{"n_layer": 20, "qk_norm": false, "bias": "all", "init_std_qkv": 0.0303, "lr_mult_o": 2.0, "warmup_steps": 200, "dataset": "wikipedia_en"}
MLP neurons of a small language model. Each row is named by its layer, matrix (up: input weights) and neuron, and shows model dimensions 192-255. Each number is 50 + 10 x the weight over its row's rms, rounded and kept within 0 to 99.
After each neuron's rows, "fires after" lists the tokens most often just before its 100 highest values on Wikipedia text that the model never trained on.

L8.up682:62 47 69 48 55 35 50 54 26 66 39 51 58 57 44 36 42 45 65 53 62 34 46 62 40 58 57 38 59 38 40 58 52 47 68 49 62 46 52 54 52 59 27 40 53 37 47 46 53 45 37 46 48 50 25 60 56 65 49 32 40 46 61 39
fires after: "op", "re", " pre", "-", " co"

L4.up354:54 50 52 39 44 41 45 71 48 32 59 44 67 66 55 55 58 42 49 47 37 37 72 48 35 66 56 64 49 45 45 48 56 21 41 58 43 58 53 26 47 59 57 62 56 38 52 50 47 47 58 46 58 48 54 66 39 54 55 44 51 39 35 51
fires after: "-", " ", " in", " a", " sub"

L9.up924:52 72 44 62 42 41 70 42 54 71 66 44 49 52 55 59 43 36 54 58 50 43 60 49 52 66 56 53 53 49 49 43 48 53 71 69 46 47 64 49 53 53 49 62 59 66 51 60 54 57 63 48 57 47 59 55 68 45 41 31 55 51 59 43
fires after: " b", " B", " in", " F", " Ma", " ma"

L4.up191:60 59 70 50 52 51 48 40 47 45 59 41 42 60 60 51 60 56 33 59 51 50 43 49 45 50 49 39 57 51 58 39 37 50 61 57 42 56 62 38 40 32 30 47 62 44 42 53 66 77 26 51 45 46 62 51 45 49 61 63 45 49 39 50
fires after: " ", " O", " po", " D"

L9.up369:42 46 42 49 46 35 57 37 24 39 45 60 55 52 43 38 42 56 45 64 55 53 72 45 45 52 32 51 68 50 54 58 60 52 49 52 52 58 47 69 52 49 39 53 39 73 31 61 45 43 46 58 58 50 52 52 44 55 38 49 41 63 61 40
fires after: " co", "vi", "d", "g", "r"

L8.up430:60 50 77 30 47 32 65 50 42 39 48 55 38 32 45 32 51 57 44 52 48 50 43 47 56 45 43 64 38 45 39 52 40 49 60 37 61 57 35 25 50 54 63 50 56 52 48 49 75 56 43 38 49 55 46 53 57 44 53 42 47 40 61 65
fires after: " ", " 19", " re", "-", "n"

L4.up494:59 56 35 47 31 51 43 58 44 47 50 53 58 77 53 39 55 56 54 63 57 45 64 47 54 41 30 60 57 45 42 26 57 52 49 50 40 59 53 57 48 36 60 45 46 68 38 30 47 41 55 55 41 31 46 42 52 44 55 40 60 58 51 52
fires after: " 19", " in", " 18", " se", " inter", " September"

L4.up145:51 52 55 45 53 51 57 61 60 63 51 42 44 65 51 51 75 56 47 53 35 21 55 44 32 43 36 55 42 50 60 57 55 62 51 28 60 65 34 43 53 58 61 48 44 68 46 30 37 58 47 49 57 48 49 55 49 49 59 63 41 37 59 44
fires after: "s", " out", "-", " up"

L2.up736:60 61 52 70 50 51 55 58 75 49 59 44 47 55 62 23 53 61 48 31 46 45 59 35 62 55 56 42 59 41 53 51 45 39 60 50 50 41 55 37 55 44 34 62 57 46 52 56 52 61 33 47 40 51 58 43 39 44 45 44 39 51 41 59
fires after: " a", " A", " Su", "o", "A"

L10.up705:38 40 39 48 51 62 50 50 39 57 61 52 57 58 57 42 38 46 56 37 57 56 47 58 30 35 45 28 53 47 55 60 44 45 64 49 40 57 42 43 40 55 49 68 44 48 61 38 56 57 43 63 28 57 51 67 48 45 59 32 43 64 40 52
fires after: "s", "o", "vi", " dis", " most", "or"

L8.up950:66 35 43 50 62 40 62 53 51 71 49 60 49 59 46 49 59 38 34 43 54 36 36 57 41 53 46 58 29 52 40 41 49 52 42 44 46 48 38 53 61 57 61 45 60 48 52 32 48 63 53 49 65 42 50 51 48 51 60 53 49 50 44 59
fires after: " ", " re", " f"

L9.up12:48 56 40 48 50 51 64 56 47 79 65 35 45 52 53 51 52 35 41 47 55 45 60 37 49 75 48 44 60 43 52 51 53 40 65 52 51 46 62 66 47 50 44 42 27 51 53 39 47 86 44 54 53 51 45 55 53 55 53 46 42 61 46 52
fires after: " ", " b", " B", "b", " back", "st"

L9.up825:50 51 48 54 53 32 56 60 38 54 56 28 58 56 57 42 52 57 44 42 56 39 67 51 35 50 50 55 55 41 35 50 37 52 32 29 37 52 37 41 55 36 64 46 30 40 60 58 51 47 70 52 42 66 61 47 35 59 52 45 54 49 32 45
fires after: " the", " ", " in", " f", "t", "'"

L8.up241:48 47 40 43 32 57 56 52 81 50 54 39 49 44 63 54 42 72 58 57 57 64 49 54 59 35 58 46 50 29 45 36 40 38 56 50 51 58 39 58 31 41 61 47 41 48 46 44 44 64 41 43 46 59 38 64 59 65 67 45 55 52 40 56
fires after: " De", " de", " Da", "e", "mo", "th"

L10.up351:44 34 56 39 50 63 68 52 32 67 49 47 52 29 44 50 58 46 49 47 67 35 43 35 41 80 52 56 38 50 55 50 46 31 64 54 43 57 56 40 53 36 50 55 24 33 51 32 43 57 35 42 41 52 75 51 42 49 57 44 58 48 50 58
fires after: " ", " Ra", "um", " Le", "le", "n"

L8.up205:45 69 41 45 47 54 58 59 47 39 57 50 55 52 46 44 34 36 61 72 47 56 31 52 42 40 56 29 65 38 42 68 58 60 66 47 39 63 55 37 39 50 46 47 47 51 47 46 37 51 50 17 48 55 49 55 52 45 51 42 53 32 55 59
fires after: "-", "n", "en", "ter", "er", " an"

L4.up570:57 48 32 62 46 40 61 52 47 47 47 43 48 47 56 35 67 36 58 30 44 47 58 38 53 47 46 44 65 60 51 31 57 51 61 37 58 45 55 51 56 59 59 55 56 63 31 51 45 63 54 67 38 52 26 52 30 30 36 34 39 40 64 43
fires after: " a", " re", " in", " de", " Ar"

L9.up292:49 42 53 50 62 46 51 52 51 50 38 45 65 40 47 50 66 71 27 49 49 37 35 40 42 40 41 59 47 53 38 79 45 44 50 32 42 46 73 35 29 30 42 41 49 44 44 58 50 51 64 38 36 47 36 53 50 53 26 47 56 49 51 60
fires after: " E", "e", " a", " A", " St"

L8.up612:55 43 55 50 43 48 49 55 35 50 47 41 46 69 51 40 59 48 57 46 53 54 52 29 33 74 43 41 32 50 50 61 35 66 60 53 43 53 70 51 63 39 55 48 37 50 60 47 28 45 48 53 46 48 70 50 73 41 57 39 41 58 52 63
fires after: " "

L4.up817:60 75 48 38 58 57 63 56 58 51 50 62 40 60 68 59 51 65 56 35 37 35 50 53 42 63 48 65 59 57 48 60 56 39 64 69 66 46 44 37 60 37 51 62 65 39 58 47 50 43 56 57 41 43 35 38 56 51 41 47 30 48 42 43
fires after: "s", " a", " S", "c", "al"

L2.up319:55 40 48 41 57 59 67 64 41 61 42 50 55 49 62 67 59 51 43 62 48 65 52 32 53 47 27 37 54 58 53 50 47 50 59 41 70 59 40 42 69 54 49 50 51 40 48 65 60 63 33 40 53 50 34 62 39 52 53 42 52 47 46 52
fires after: " |", "\n", "|", " (", "-", " "

L2.up923:56 44 47 69 39 51 54 42 36 41 64 49 58 46 52 42 46 64 50 47 65 52 55 48 47 51 33 50 40 42 28 59 43 42 58 44 22 52 61 51 59 42 47 59 43 43 52 63 51 67 62 75 48 40 33 23 46 54 37 56 49 58 35 30
fires after: " ", " p", " f", " M", " P"

L9.up794:46 52 32 40 47 44 64 59 61 53 37 39 50 43 37 46 50 31 60 47 47 50 53 49 51 45 46 48 65 55 42 49 32 85 57 41 59 54 46 46 43 30 38 51 43 55 61 57 61 39 53 59 60 68 58 45 60 44 45 48 55 56 58 51
fires after: " co", " de", " re", " vi", "lo"

L9.up893:52 65 52 54 59 47 60 51 68 66 60 70 35 48 41 50 52 49 46 46 44 47 53 53 54 41 42 30 40 39 52 31 36 64 58 56 45 53 53 45 45 51 50 42 47 45 35 41 53 70 45 39 57 65 53 34 40 59 66 60 44 61 32 45
fires after: "con", " the", "S", "s", "if", "ten"

L11.up53:54 48 45 51 50 49 49 61 31 60 55 42 43 30 53 34 42 61 46 52 30 54 56 47 50 38 61 48 27 49 36 48 55 31 53 64 76 55 41 53 58 55 58 64 46 64 58 47 49 48 57 55 35 51 62 47 50 55 44 36 64 42 36 51
fires after: " De", " re", " we", " de", " Be"

L4.up175:46 66 57 49 59 56 42 55 56 60 45 50 51 48 53 56 55 52 49 60 44 64 55 54 51 55 39 49 50 45 46 30 28 39 42 37 36 57 44 39 56 39 47 58 40 51 52 63 60 50 60 50 73 58 45 26 44 39 39 46 55 35 37 39
fires after: " ", ".", " de", " b", " in"

L4.up835:54 59 49 29 41 50 61 46 40 49 31 52 46 47 48 36 48 41 65 38 53 48 47 57 45 60 52 52 55 50 37 76 48 55 59 44 41 50 50 44 54 47 58 69 42 51 51 48 49 51 48 31 32 49 53 43 68 42 62 36 59 42 60 57
fires after: " ", "ri", "la", "ro", " c"

L10.up775:41 46 56 40 36 53 48 59 52 65 48 66 48 39 46 50 34 52 41 49 45 44 59 56 51 47 42 34 56 38 40 41 29 47 52 52 50 33 36 44 59 46 40 48 43 49 72 61 43 54 54 70 46 31 74 47 40 54 43 53 66 42 49 63
fires after: " pro", " ma", "cu", "bu", " Ma", "ro"

L8.up536:33 62 61 66 40 32 67 48 38 45 55 32 59 51 48 39 49 62 52 39 54 62 60 35 46 45 50 63 39 55 42 49 40 34 45 60 48 49 59 53 63 53 46 55 49 61 73 44 38 62 46 54 49 56 31 47 39 44 53 41 43 51 40 61
fires after: " con", " inter", " ex", " w", "f"

L8.up193:36 41 55 59 33 58 37 59 48 50 44 40 52 50 54 45 46 57 26 38 30 44 60 40 45 42 60 54 53 31 50 51 69 63 51 62 47 48 56 47 50 59 56 63 43 39 62 71 50 42 54 38 57 44 33 43 42 30 51 40 59 45 59 54
fires after: " a", " A", " in", " un", " (", " re"

L2.up718:71 63 51 39 41 55 58 50 52 63 41 57 43 57 50 55 51 44 59 47 36 44 55 36 45 69 32 42 44 60 53 45 47 30 55 37 57 49 43 39 34 63 58 56 45 56 44 28 62 47 50 33 40 65 46 63 50 42 52 54 47 56 71 34
fires after: " (", " ", "\n"

L10.up533:66 44 73 44 57 50 64 68 66 50 63 53 45 46 54 46 51 39 52 69 67 45 73 32 43 48 57 38 50 36 26 43 32 50 61 49 55 57 59 54 46 57 58 80 46 59 57 47 37 29 53 54 49 49 54 43 62 56 64 52 61 29 37 51
fires after: " ", " |", ",", "ad", ")"

L11.up213:39 37 56 48 68 36 37 51 61 51 57 54 64 56 28 48 45 50 45 61 63 49 46 50 51 69 39 71 52 37 57 66 50 55 40 37 52 52 34 53 36 51 47 53 51 41 58 48 42 46 63 52 42 58 44 37 38 53 40 36 46 54 59 57
fires after: "s", "us", "v"

L8.up750:48 37 45 44 51 58 48 52 47 49 58 53 50 59 39 37 66 37 54 65 44 34 56 41 49 58 48 55 67 51 59 56 56 53 59 61 69 49 42 66 65 28 69 59 76 45 43 57 49 59 59 57 41 35 51 72 61 61 70 49 57 53 38 33
fires after: "\n", "ta", "h", " ", "|", " is"

L10.up185:69 56 48 41 52 42 51 37 60 44 57 36 69 51 83 56 55 55 40 57 49 54 41 45 49 46 52 58 42 48 53 54 26 38 54 80 46 51 55 62 40 34 47 53 54 50 57 37 53 61 57 53 34 55 52 58 48 54 57 60 54 72 44 45
fires after: " ", "th", " de", " ("

L11.up729:43 59 36 49 44 48 55 61 36 56 53 46 32 37 42 58 78 41 54 73 40 41 63 59 56 56 41 44 46 44 55 42 44 53 50 51 35 72 33 42 47 43 58 55 54 37 42 41 48 62 54 49 47 55 31 49 44 47 45 47 50 58 47 41
fires after: ".", " the", ",", "\n", " S"

L11.up5:57 51 60 40 51 39 55 63 58 69 49 51 54 46 52 53 66 42 65 56 35 60 52 42 49 56 35 57 50 41 38 51 26 58 64 36 51 47 54 66 40 56 49 80 62 29 24 52 55 52 49 36 41 51 36 56 52 68 47 39 57 45 62 37
fires after: " |", "s", ",", "I", " ", ";"

L16.up286:49 51 55 50 57 58 60 38 38 54 49 54 53 38 64 46 49 21 53 44 62 34 48 64 55 46 59 51 54 52 60 60 51 54 46 41 57 42 52 61 50 52 69 59 49 63 55 56 62 55 57 69 52 38 43 40 51 50 45 40 48 59 38 68
fires after: " ", ".", " (", " |", "k", " E"

L2.up310:65 52 55 45 40 57 48 55 73 32 31 32 60 46 64 35 51 55 38 47 44 55 46 49 55 66 49 52 58 45 47 55 32 47 67 52 09 52 65 51 59 41 50 67 43 58 45 57 23 47 58 61 43 56 52 48 62 51 66 45 58 57 52 58
fires after: " ", " Con", " con", " re", " at"

L9.up716:36 52 41 34 25 60 63 62 45 63 68 38 56 51 64 46 40 47 61 43 45 48 47 32 61 59 53 44 43 57 47 56 26 48 48 66 38 40 38 43 70 44 54 38 67 25 67 55 48 34 51 51 65 40 58 43 55 45 40 66 43 48 48 45
fires after: " ", " Ma", " S", " ma", " in", "il"

L16.up699:49 57 53 43 57 59 44 55 42 42 57 45 53 46 42 24 54 43 51 62 38 47 59 33 43 50 26 51 71 51 50 45 42 38 61 56 51 67 42 49 47 66 55 55 38 57 40 41 50 33 52 66 53 45 40 47 54 46 43 49 42 55 59 48
fires after: " |", "d", " in"

L10.up422:40 30 58 49 46 69 66 51 55 38 37 32 47 51 63 40 56 58 53 63 26 60 70 58 59 47 43 43 46 47 68 59 52 59 46 47 36 67 52 49 47 54 63 58 64 45 42 39 52 42 44 52 47 69 61 42 45 36 45 51 55 67 55 35
fires after: ",", " and", " one", " the"

L8.up900:29 47 64 50 55 27 44 55 58 74 45 42 37 36 46 48 56 57 50 64 29 43 36 61 46 49 61 62 60 49 67 41 46 52 59 57 53 46 62 47 58 48 56 51 68 54 37 47 47 44 53 62 59 48 42 56 46 57 33 44 34 61 45 44
fires after: "s", " st", " Ar", " dis", "ill", "al"

L10.up392:55 45 37 37 50 22 43 44 51 45 47 48 55 70 46 52 52 53 37 60 42 46 37 62 46 44 46 56 56 61 70 49 44 54 68 32 55 62 49 40 52 55 56 59 57 60 57 35 67 61 46 29 50 46 45 53 54 51 59 31 36 35 46 67
fires after: " De", "-", " re", " de", "ll", " +"

L9.up663:48 54 44 49 58 51 52 57 27 72 64 35 40 41 58 32 57 37 55 55 28 57 66 44 33 41 48 34 59 42 48 43 64 48 57 31 56 39 53 46 46 70 55 46 51 68 65 58 64 41 56 63 56 45 47 46 46 39 54 33 53 42 52 58
fires after: " in", "di", "mp", "it", " co"

L9.up165:59 63 62 54 45 50 62 24 49 56 55 41 54 79 76 43 46 51 53 33 44 32 58 66 21 63 35 24 52 45 45 68 48 44 53 59 42 46 64 57 47 36 52 51 70 43 40 54 50 34 73 54 45 56 45 36 55 49 49 41 42 40 45 36
fires after: "s", "re", " S", "es", "=="

L9.up178:69 57 47 43 50 48 41 40 56 60 58 30 46 51 61 34 37 48 60 42 51 53 66 48 40 54 57 42 47 33 55 74 56 57 48 58 34 62 38 74 42 59 67 50 19 48 44 42 42 58 48 44 50 59 57 57 82 41 52 51 64 54 41 65
fires after: " the", " University", "ch", "er", "ide", "th"

L9.up564:57 68 41 44 64 50 35 51 35 57 45 54 39 43 47 37 62 55 39 55 43 55 50 49 48 44 48 49 52 42 59 61 50 71 60 59 60 51 50 44 52 32 58 56 55 48 50 46 52 71 48 45 61 56 50 60 35 57 55 52 48 56 51 47
fires after: " ", " (", " K", "s", " V", " R"

L9.up111:43 38 66 55 55 54 55 44 42 57 53 55 48 51 58 47 63 40 55 45 34 51 47 59 48 53 42 47 53 59 72 47 43 55 54 63 59 49 64 51 42 48 73 52 42 16 66 50 40 67 45 62 50 32 39 56 48 57 47 32 52 49 35 72
fires after: " |", " ", "s"

L11.up450:65 44 61 51 60 58 44 55 59 63 52 41 53 35 50 50 72 60 45 68 60 48 35 65 48 41 47 51 59 35 55 49 56 34 65 43 50 33 62 38 63 42 65 42 64 36 45 65 61 37 54 46 42 49 56 47 51 42 51 40 33 37 47 41
fires after: ",", "s", "I", " Bu", " Me", "al"

L4.up207:60 45 33 41 59 58 62 45 42 53 57 46 60 68 55 50 47 56 43 43 59 36 32 51 33 62 45 60 64 46 55 56 56 49 26 54 42 38 50 44 33 59 60 66 47 50 39 48 56 51 48 56 65 36 45 56 56 38 45 47 52 49 39 48
fires after: " ", " pro", " re", " Pro", "s", " the"

L4.up843:35 55 59 35 59 62 53 69 64 50 59 38 35 38 85 44 35 48 70 53 45 42 64 45 64 45 61 61 48 74 50 49 44 62 52 49 46 61 52 64 58 44 49 44 54 59 39 62 61 48 50 47 60 63 36 61 57 59 39 51 44 61 46 50
fires after: " ", " re", " a", " be", "s", " g"

L2.up230:54 42 61 52 67 44 53 51 43 28 50 62 40 46 39 46 73 47 53 55 43 45 71 34 65 46 61 48 60 39 61 55 56 61 40 42 64 64 45 43 60 41 59 54 49 54 42 57 34 30 62 60 49 38 40 54 51 57 47 60 56 49 53 54
fires after: "\n", "|", "|---|---|", "---|---|---|---|", "-"

L9.up699:31 53 49 35 52 40 62 43 55 51 55 39 60 47 42 54 45 70 34 50 60 57 60 54 55 56 51 56 48 28 64 45 69 46 40 53 69 40 41 56 51 37 57 49 55 48 59 47 34 58 39 50 50 34 44 51 54 67 36 33 65 54 55 47
fires after: "s", "us", "es", "ut"

L4.up788:38 56 62 56 55 50 64 54 43 47 43 36 48 45 56 49 55 56 43 48 31 40 42 43 57 52 52 64 49 66 62 46 55 35 57 51 59 65 37 64 40 47 65 60 52 60 52 38 68 39 64 56 52 36 51 48 53 50 56 55 21 28 52 43
fires after: " ", " W", "it", "s", "-", "w"

L4.up824:53 46 53 40 50 59 49 35 31 51 42 62 57 46 46 56 39 45 32 38 39 56 37 68 39 52 52 58 51 58 60 65 38 43 26 64 55 42 51 54 48 54 54 54 52 32 49 64 58 45 55 37 55 70 53 34 43 48 57 65 46 36 60 56
fires after: " F", " N", "F", " Sa"

L9.up491:44 38 34 49 60 38 43 44 35 71 48 52 49 35 55 50 60 42 68 53 43 49 49 56 31 44 60 41 36 57 56 43 29 36 63 58 63 48 57 44 67 47 56 67 47 59 68 67 61 55 61 45 65 33 58 44 38 44 46 42 47 51 48 51
fires after: " re", " Re", "re", " De", "-", "ute"

L4.up487:55 36 47 48 68 49 63 47 49 65 53 44 57 57 56 49 39 36 34 52 40 58 57 40 39 54 67 68 53 47 49 59 70 58 45 67 54 51 69 57 40 26 36 39 31 50 49 50 47 49 59 54 42 51 34 48 44 45 24 55 67 52 53 50
fires after: " a", " an", " A", "c", "va"

L4.up696:58 72 47 33 55 48 54 54 27 46 39 61 50 60 49 66 32 50 58 46 65 52 42 70 40 48 60 62 52 42 46 65 42 50 36 41 52 67 63 47 54 60 46 44 62 48 33 53 67 39 53 51 53 40 57 56 42 54 50 61 40 40 51 51
fires after: " W", "th", "f", "aff", "F", " F"

L9.up7:48 61 47 37 44 60 59 42 52 48 45 39 54 49 55 53 47 48 52 42 40 42 61 57 44 53 51 42 39 50 44 52 38 41 63 55 38 40 56 46 64 50 61 35 47 57 45 50 53 63 51 64 30 61 30 53 43 35 52 08 32 43 57 63
fires after: " re", " con", " de", "ad", " "

L4.up397:43 48 46 64 46 75 60 57 37 49 43 42 39 49 53 35 37 59 33 46 62 50 39 23 53 45 49 53 46 37 73 54 48 41 47 32 66 38 55 48 47 51 61 57 41 33 48 48 53 56 44 42 60 54 63 50 49 53 47 72 28 35 49 49
fires after: " ", " S", "ad", "s", " W"

L9.up587:42 47 50 52 48 44 46 41 37 50 47 60 34 44 44 48 55 57 48 35 63 46 43 62 56 54 42 45 37 49 38 36 46 63 49 46 61 22 70 51 56 62 41 52 63 52 46 40 36 43 35 34 53 39 36 58 64 56 61 45 44 47 58 39
fires after: " co", " U", "re", "ri", "co"

L10.up626:49 65 63 35 65 50 57 43 44 39 40 48 61 54 65 50 50 51 69 62 65 71 60 59 57 69 58 41 62 46 57 54 42 57 54 54 45 43 49 52 51 56 42 70 57 39 48 47 43 52 38 37 46 40 53 43 53 28 47 50 41 51 60 63
fires after: " C", " c", " se", "M", "ri"

L10.up395:50 62 41 55 67 38 46 28 50 48 67 47 31 40 50 45 42 52 55 37 39 55 51 62 21 73 48 36 65 37 53 29 48 56 44 55 64 57 64 47 39 60 46 64 52 51 59 63 43 65 48 35 56 64 40 50 57 52 47 58 44 43 38 42
fires after: " St", "S", "er", "E", "s", " Re"

L9.up814:43 47 55 36 60 50 40 32 74 50 52 49 45 48 49 39 39 50 52 65 53 50 49 53 48 45 54 46 56 51 58 56 53 50 43 45 47 54 39 40 32 54 57 40 48 42 63 48 60 55 43 44 25 55 47 65 46 65 55 41 58 69 69 31
fires after: " Da", " pre", "mo", "da", "d", "p"

L8.up235:52 37 35 49 47 51 52 66 61 64 41 49 68 44 46 45 45 55 47 49 42 38 59 57 66 45 50 34 65 44 53 50 60 51 52 56 44 46 52 59 50 40 34 47 40 43 69 49 48 58 35 58 51 51 48 31 43 23 31 50 39 47 70 47
fires after: " a", " A", " h", " H", " Val"

L9.up87:55 35 39 40 50 33 49 43 52 61 62 44 44 55 54 54 55 52 74 25 66 63 42 46 57 36 66 57 39 65 64 67 45 56 59 47 56 51 46 37 49 63 63 50 51 47 64 54 52 55 33 42 61 44 40 78 47 47 50 47 31 65 50 47
fires after: "s", " Go", " For", " dis", "-"

L4.up34:46 63 52 37 44 45 53 57 42 38 62 39 20 61 55 50 44 61 48 47 49 45 41 65 59 73 60 43 48 55 49 67 29 44 54 52 66 56 59 39 57 45 67 56 52 44 56 43 50 45 53 39 58 60 46 41 40 50 42 59 56 50 44 44
fires after: " F", " W", "F", "W", " 1", " S"

L9.up262:65 51 45 33 40 68 55 43 40 49 40 52 45 65 60 65 44 60 49 53 44 50 69 32 45 55 38 59 41 55 44 48 48 37 61 51 41 58 60 55 72 60 45 53 39 58 61 46 57 62 52 36 47 60 67 34 46 55 55 42 57 57 38 41
fires after: "\n", " the", " ma", " "

L11.up289:67 56 59 23 34 58 46 59 50 43 50 59 23 48 58 39 57 50 54 53 68 41 73 31 54 57 44 48 43 52 47 46 49 63 61 56 72 38 54 62 51 51 61 48 50 42 63 55 38 55 41 42 64 48 60 38 60 53 61 47 51 34 51 45
fires after: "\n", " ", " C", " c"

L11.up484:61 46 46 49 52 46 42 47 70 44 55 50 44 59 59 42 39 51 61 44 45 49 54 56 51 50 33 53 66 49 48 64 75 46 38 55 44 57 37 64 49 63 55 71 51 49 48 59 49 45 36 50 28 58 36 32 40 57 42 37 46 63 57 52
fires after: "s", "us", "S", "u", " S", " Sh"

L4.up887:60 70 64 36 64 58 49 50 48 27 41 56 26 34 56 49 39 46 50 57 53 50 48 51 67 65 50 43 61 52 51 39 32 40 58 65 52 53 65 33 49 44 61 54 42 46 54 79 45 54 42 40 41 58 60 56 46 49 63 63 57 27 57 43
fires after: " K", " W", "W", " V", " B", "or"

L9.up456:52 57 46 52 64 54 49 52 60 61 41 54 41 59 62 47 54 47 26 42 58 54 69 50 55 44 45 31 69 50 44 45 32 54 46 37 48 35 49 54 45 51 45 44 53 63 55 41 37 47 72 75 49 51 45 34 49 41 50 23 50 51 61 53
fires after: " P", " B", "-", " a", "P", " in"

L10.up502:36 85 48 55 61 54 44 40 48 36 51 22 81 50 42 54 62 53 60 49 50 39 57 46 46 46 25 45 49 53 50 58 52 63 63 51 37 54 39 37 57 42 44 49 41 58 52 39 43 56 51 51 49 57 34 56 43 48 55 39 44 27 58 45
fires after: " ", " in", "n", " (", " an"

L4.up739:71 46 50 55 56 28 55 55 47 52 43 51 37 50 47 59 71 58 68 44 37 42 57 54 50 60 30 50 56 62 71 61 42 46 55 56 59 61 54 51 41 54 68 57 48 51 54 34 48 63 36 62 52 51 62 51 63 52 67 66 32 41 48 29
fires after: " st", "s", " ", "-", " b"

L8.up818:39 58 49 57 51 72 57 50 41 50 54 40 63 29 59 49 53 66 47 44 56 46 49 48 47 57 50 47 52 57 58 44 62 47 49 62 40 50 64 59 62 42 47 35 49 65 45 43 36 59 34 62 62 58 31 45 56 49 54 47 45 50 38 37
fires after: " an", " An", "ra", "la", "an"

L4.up982:42 64 64 50 32 50 54 33 42 38 51 41 47 37 46 60 50 60 52 46 49 44 36 65 56 46 49 43 66 63 55 54 50 57 39 60 35 41 58 70 60 56 65 66 40 60 46 72 52 58 69 61 44 42 43 30 44 58 45 33 33 36 31 61
fires after: " |", " C", ";", " ", " p"

L9.up954:62 59 61 49 24 53 57 49 60 62 33 57 45 52 58 32 52 42 63 56 47 50 40 50 55 68 57 35 48 41 36 60 46 58 40 34 54 41 51 42 39 59 26 46 68 55 78 45 65 56 55 55 48 43 51 59 41 57 42 46 45 56 50 60
fires after: " ", "ma", "na", " la", "la"

L8.up632:63 46 60 54 49 42 64 44 56 56 64 65 50 38 54 44 49 46 63 55 55 32 72 54 50 44 57 60 50 56 70 57 38 46 59 46 56 68 32 32 52 60 63 49 40 36 55 52 53 54 60 49 63 37 69 51 46 67 46 35 39 43 50 58
fires after: "-", " re", " dis", " B", "s", "p"

L8.up249:50 44 39 45 61 32 42 54 53 57 57 43 68 28 63 59 51 51 30 54 56 52 48 50 37 76 37 64 62 56 59 70 55 61 40 67 29 50 39 43 56 62 58 62 39 54 52 59 45 60 24 40 50 50 43 49 60 54 62 32 43 63 35 59
fires after: " ", " pro", "s", " d", " N", " re"